{"norm_eps": 1e-05, "rope_fraction": 1.0, "parallel_block": false, "init": "orth", "lr": 0.0122}
MLP neurons of a small language model. Each row is named by its layer, matrix (gate and up: input weights) and neuron, and shows model dimensions 384-447. Each number is 128 + 24 x the weight over its row's rms, rounded and kept within 0 to 255. A neuron's up and down rows have the sign that makes its largest values positive.
Before each neuron's rows, "fires on" lists the tokens most often at its 100 highest values on Wikipedia text that the model never trained on.

fires on: "a ", "A ", "of ", "ing ", "use "
L4.gate1847 [ 89 113 131 118 125 117 117 140 107 106 125 114 147 160 140 123 177 117 143  92 112 100  80  89 123 149 153 150 123 120 162 101 155 134 158 144  85 120 133 121  90 149 146 146 127 130 165 119 130 141 160 137 111 165 137 137 157 121 125 136 130  97 123 146]
L4.up1847 [112  86 117 111 121 140 147 136 126 136 149 108 139 110 150  92 150 107 155 127 175 146 118 162 137 118 132  76 122 120 133 107 100 124 153 106 101 139 154 146 128 172 136 114 135 129 169 118 136 160 117 114 154 168 164 152 107 142  99 131 115 104  94  93]

fires on: "to ", "–", "– ", "and ", "-"
L4.gate251 [138 157 139 131 118  87  75 136 145 143  95 149 126 140  92 109 118 106  96 153 152 135  74 159 145 108 141 103 155 148 134 153 139 105 126 184 147 114 135  87 108 130 195 132 126  73 127 120 113 153 161  92 139 130 145 119 131 132 170  88 145 135 112 104]
L4.up251 [118 157 122 135 110  93 133 164 158 137 128 145 152 111 112 147 102 107 114 155 157 160 121 140 119 141  85  78  83 161 143  95 171 112 146 151 134 148 194 126 101 131 140 151 156  91 134 109 125  91 176 105 152 149 123 115 154 155 157  88 163 115 106 156]

fires on: "| ", "; "
L4.gate1367 [134  81 150 164 135 134 105 117 136 124 136 131 159 121 101 181 141 120 126 130 144 133 111 125 122  97 138 152  86 122 163  98 131 129 152 154 114 143  93 122 141 153 111 130 129 130 131 111 141 161 110 113 125 129 163 145 109  91 105 111 144  96 144  98]
L4.up1367 [ 82  90 151 148 111 121 108 133 114 145 179  95 135 148 148 140 166  96 120  98 133 131 139 132 119 106 145 101 175 115 108 126  79 133 137  98 120 123 130 171 137 121 133 148 149  90 170 105 132 172 119 119 159 132 195 124 104 137 171 109 149 103 149 139]

fires on: "| ", "; ", "they "
L4.gate1907 [171 126 110 115 159 102 141 130 160 155  96 110 155 124 108 154 104  78 112  91 133 128 152 125 109  64 142 143 109 142 102 114 124  77  61 146 116  83 119 107  91 131 145 140 122 139 199 167 133  97 125 136  98 155  77 141  98 101  96  80 134 113 101 141]
L4.up1907 [ 90 144 120 127 128 131 149 124 121 103 130 101 122 102 126 134 122 132 136 164 143 117 116 105 120 132  69 125 158  98 106 128 168 135 151 101 133 134 133 129 106  74 149 154  89 155 148 117 126 185 128 137 165 108 175 111  96 138 139 118 138 142 131 170]

fires on: ": ", "\n", "ated ", "against ", "| ", "to "
L4.gate651 [144 113 104 123 131  82  90 134 137 145 121 142 155 138 133 145 176 114  87 138 116 126 156 178  93 123 136 149 106 173 157 101 137  78 123 116 106 139 104 139 124 111 109 104 127  59 137 144 149 159 125 124 166 154  81 148 131  69 180 128 156 134 166 121]
L4.up651 [131 112 102 128 159  96 113 128 125 150 106 113 130 147 160 170 166 123 100 136 151 112 115 124 114 128 107 160 120 153 163 121 154  90 137 117 114 124 113 130 122 119 109 136 132  70 125 115 128 150 120 163 154 131 107 149 157  82 128 136 154 105 143 126]

fires on: "'", "un", "s "
L4.gate460 [137 127 145 119 113 124 116 107 113 145 136 154 143  91  72 121 133 141  80 123 132 122 142 131  84 142  97 133 127 115 106  88 144 137 138 125 100 105 143 145 121 142 151 163 164 138 161 125  93 119 145 119 140 151 158 106 103 169 135 130 179 108 124 115]
L4.up460 [158 110 136 164 133 109 139  93 100 121 149  85 166 140 136 126 157 118 137 151  99 105 142 107 128 131 105 128 145 118 110 113 146 114  85 134  79 154 100 129 180 153 185 101  98  83 116 121 102 102 159 122 136 146 146 133 168 138 131 132 137 147 115 138]

fires on: "and ", ", ", "to ", "until ", "not "
L4.gate1366 [ 89 118 135 151 148 137 146 149 117 122 154 149 125 130  95 116 112 145 113 137 149 142  94  97 119 121  90 158 117 138 127 134 107 142 114 114  96 120 128 130 132 137 124 130 149 109 116 150  86 122 111 149 105 147 114 116 117 111 173 150 121 120  97 104]
L4.up1366 [ 63 165 142 102 141 136 103 120 125 147 131 149  84 138 127  86 105 119 136 161  97 125 104 123  82 138 161 146  94 152  85 129 148  88 161  95 107 138 139 137 103 102 145 150 128 134 151 128  87  96 161 123 145 164 117 122 105 127 135 117 107 114 125 120]

fires on: "'", "was ", "’", "is "
L4.gate1663 [166 100 136 153 119 156 135 168 108 132 136 151 174  79 122 134 126 132 107 139 122  92 144  84  93 157 120 134  84 155 105 112 133 139 157 129 108 184 152 127 134 132  78  95 142 101 123 112 103  90  77 108 177 164 128 140 142 162 114 131 126 100 134 134]
L4.up1663 [155 112 117 136  82  69 139  94 138 123 118 101 125 166 103 119 153  87 136 129 182 102 103 123 121  99 160  97 172 116 119 115 116 129 152 139  87 147 150 158  78 149 141 101 108 106 137 141 126 106 131 116 152 128 131 119 134 134  97 125  95 142 119  95]

fires on: "of ", "in ", "(", ","
L4.gate1398 [109 137 121 119 127 133 114 122 111 134 131 163 116 151 135 137 146 110 120 168 160 133 152 149 141 151 109 142 179 142 115 131 166 170 122 129 146 139 131 107 159 140 111 149 112 101 160 137 127 144 136 125 117 139 100  85 129  94 150 143  94 148 170 155]
L4.up1398 [ 95 134 137 164 105 101 103 127 106 123 107 129 144 125 107  88 126 123 140 119  91 147 121 164 133 163 172 164 114 140 147 107 125 131 140 111 133 113 146 130 152 145 167 110 155 125 128 206  93 132 144 133 114 138 141 137 131 150 128 116  88 143 127 123]

fires on: "'", "to ", "and ", "' ", ", "
L4.gate1641 [178 144 109 113 132  96 119 132 118 126 140 124  85 110  91 200 128  86  90 169 153 136 115 151 153 133 111 114 105 153 105 114 149 126 131 142 109 137 170 126 138 109 134 118 120 108 123 125  96 106 136 140 148 124  79 104 142  85 104 159 185 123 106 107]
L4.up1641 [103 113  94 119  54 181  89 110 111 156  93 156  77 150 136 122 123 144 132 117 149 119 120 144 101 128  99 125 109 117 165  93 165 108 161 116 103 137 134 151 122 103  82 130 117  88 162  90  76 165 126 148 157 129  62 125 149 108 149  88  95 115 140 139]

fires on: "'"
L4.gate1964 [158 109 168 120 133 137 138 139 106 111 137 152  91 146  85 115 176 140 151 182 142 154 121 112 108 113 116 106 145 106 155 111 141 139 154 141 124 128 155 105 161 103 152 134 159 129 108 121 171 116 126 114 127 116 125 138 126 160 122 104 126 134  78  94]
L4.up1964 [131 124 108 169 118 166  92 138  60 174 116  47 166 122 117 163  97 112 154 124 137 137 113 136 142 153  89 126 143 161 116  93 136 131 123  99 106 173 141 120 124 124 158 126  94 134 141 134 142 136 125  90 122 158 105 119 141 171 143 137 109 138  89 161]

fires on: "| ", "x", "(", "^{["
L4.gate1427 [136 127 108 106 131 131  96 136 120 130  79 131  99 109 145 105 137 113  99 150 132  97 130  87 110 123 134 125  86 128 165 112 138 141 118 130 127 111 133 167 130  99 131 155 177 135 164 145 106 116 137 102 145 112 143  96 109 145 119 132 176 124 141 105]
L4.up1427 [101 146 152  95 126 133 122 129 148 142 100 116 148 140 139 127 111 135  99 134 119 129 126 106 126 116 154 144 161 110 135 135 130 155 149 128 145  79 109 142 151 154 143 120 144 152 121 111 103 153 123 129 137 136 185  99 157 152 182 118 109 153 109 142]

fires on: "and ", "\n\n", "that ", "as ", "which "
L4.gate1376 [121 147 147  85 123 123 183 113  87 140 132 115 104 113 137 113 135 131 116 149 160 128 123 115 141 110 132 134 138 133 115 108 148 138  55 173 123 127 140 120 141 171 137 100 169 114 168 135 146 100 116 147 102 102 135 160 130 117  70 163 134 133 112 121]
L4.up1376 [125 126 110 111 122 142 133 153 136  91 109 122  89 221 141 116 138 120 124  91 130 114 112 106 119 143 143  95 113  85 157 125 137 143  93 131 104 106 138 134  91 148  83 130 123 174 137 126 142 116 105  78 100 133 174 138 151 111 139 101 110 111 164  78]

fires on: ", ", "; ", "/", "i ", "-", "."
L4.gate1642 [167 125 178 138 149 127 139  76 125 130  90 204 142  99 147 128 115 127 154 129 107 145 163  90 132 137 141 155 129  82 125 128 102 102 100 125 150  85 106 137 140 119  93 155 127 165 134 137 119 168 132 167 152 120 106 134 129 106 162 171 103 147 105 114]
L4.up1642 [136 108 161 136  92  86 103  69 153 109 160 138  98 120 108 134 118 137 129  66  77 105 117 176 126 157 149 119 126 137 159 117 119 151 105 140  97  99 137 159 105 133 104 145 119 159 140 119 158  94 155 193 123 146 108 119 133 145 156 141 110 152 107 119]

fires on: ", ", "\"", "I ", "series "
L4.gate1995 [133 108 127 102 154 110 161 153 133 156 122 118 146 125 130 136  69 139 119 130 110 195 124 119 122  59 123 109 138 154 129  99 113  83 109 125 131 160 116 130  97  94 114 161 112  89 123 130  85  73  41 203 105 125 119 131 146 106 169 169  98 112  97 116]
L4.up1995 [159 128 134  77 110 144 123 144  84 154 125 119 138 122 120 133 109 111 123 122 109 146 153 105 148 105  97 142 101 119 134  85 116  64 134 143  95 127 108 130 134  59 111 119  78  88 118 147 140 104  95 169 141  88 130 146 117 136 111 113  98 116 147  99]

fires on: "'", "{"
L4.gate539 [149 122 133 141 156 138 142 161 124 115 145 153 138  84  90 136 134 126  57 181 104 142 104 137 113 133  91  83 109  98 112 121 142 109 130 150 121 146  84 166 134 150  99 159 139 114 121 115  91  67 127 153 123 143 128 143 138 151 150 102 149 108 131 114]
L4.up539 [133 122  99 135 134 138 120 127 140  89 140 133 103 116  87 127 114 119 115 143 147 136 113 158 180 173 131  85 180 117  95 168 106 121 130 154  99 132 134  77 182  92 142 143 118  99 120 131 119 120 102 149 161 133  92 143 158 169 124 114 126 114 143 112]

fires on: ", ", "as ", "known ", "called ", "the ", "\""
L4.gate9 [141 134 131 140 122 116 150 127 130 127 119 121 131 103 158 121 133  69 116  82 134 159  86 123 153 117 141 133 109 154 141  74  84  92 171 147 122  90 143  93  79 155 114 139 108 146 165 102 129 109  97 112  93 138 132 117 132 145 117 162 135 132 103 153]
L4.up9 [115 121 149 155 141 130 116 159 120 198  90 106 131 116 108 149  94  88 137 117 135 128 143 109 143 109 180 137  96 119 137 142 124 104 147 140 116 102  86 151 124 158  96  96 142 124 158 127 108  92 118 125 116 131 124 120 137 132  80 163 146 133 134 134]

fires on: "(", "'", ".", "; ", "$", "| "
L4.gate1360 [ 86 114 136 128 165 144 139 118 145 112 141 183  91 158 130 142  93  96 131 192 123 118 143  83 137 127 170 120 143 139 129 139 169 119 121 130 137 136 159 100 121 158 136 149  92 153  96 170  90 153 123 137 156 130 102 114 122 129 153  98 155 113 144 135]
L4.up1360 [113 169 128  94 120 116 120  90 122 155 155 130 128  97 139 137 156 134 106  92 159  99 140 156 121 134 100 141 178 151 139 119  80 137 133 136 167 145 105 110  73  78  99 106 127 158  90 134 143 115 118 125 169 112  84 125  82 135 152  73  96 113 111 149]

fires on: "| ", " ", "1 ", "7 ", "d", ": "
L4.gate5 [107 132 136 139 170 162 112 117 157 176 135 143 133 135 142 150 141 108 149 160 120 112 144 113  80 174 140 142 143 127 149 140  94 156 116 151  96  87  95 109 111 162 122 140 106 108 104 115 123 132 133  91 101 149 149 130 124 146 113 135 176  76 105  67]
L4.up5 [105 104 114 157 120 155 108 162 121 176 148 138 101 127 143 135 150 140 149 145 113 150 111 127 141 115 119 152 166 120 120 147 133 148 163 152  96 128 183 102 104  97 130 120 116 145 188 103 152 130 132  52 122 138 131 142 130 143 156 126 146 117 123 112]

fires on: "which ", ", ", "that ", "It ", "), "
L4.gate1439 [126 136 138 123 126 121 147 118 181 111 111 114 101 137 176 130 130  82 112 112  66 139 118 138 120 133 117 146 129 144 108 100 111 163  84 171 153 120 185 118 128 117 169 132 115 141 158 150 131 126 120 132 158 128 136 141 115  98 117 164 136 107 151 132]
L4.up1439 [ 99 134 106 147 134 112 140 125 169 136 111 151  82 134 113 156 138 100 109  75 125 102 137 130 159 126 125 102 148 149 113  89  81 126 135  96 121 123  90 139 130 132 153 166 120 130 125 116 152 106 121 106 130 127 157 131 128 153 177 135 157  83 144 138]

fires on: "in ", "of ", ", "
L4.gate1399 [ 97 120 141 125 167 124 122 122 151 120 125 120 104 137 118 126 147 100  69 126 154  99 157 103 143 128 164 143 137 113 112 115 180 112 141 129 107 132 154 135 183 139 146 153 136 136 183 134 138 114 118 135 146 137 134 162 169 126 127 122 107 117 103 131]
L4.up1399 [ 91 105 145 106 105 162 131 148 107 111 159 130 114 133  98 152  99 143 148 120 132 152 105 106 163 135 141 135 148  99 117 140 128 143 155 155 139 126 154 165 120 134 151 102 154 109  93 188  94 151 137 110 113 158 111 121 122 165 143 116 117 139 129  94]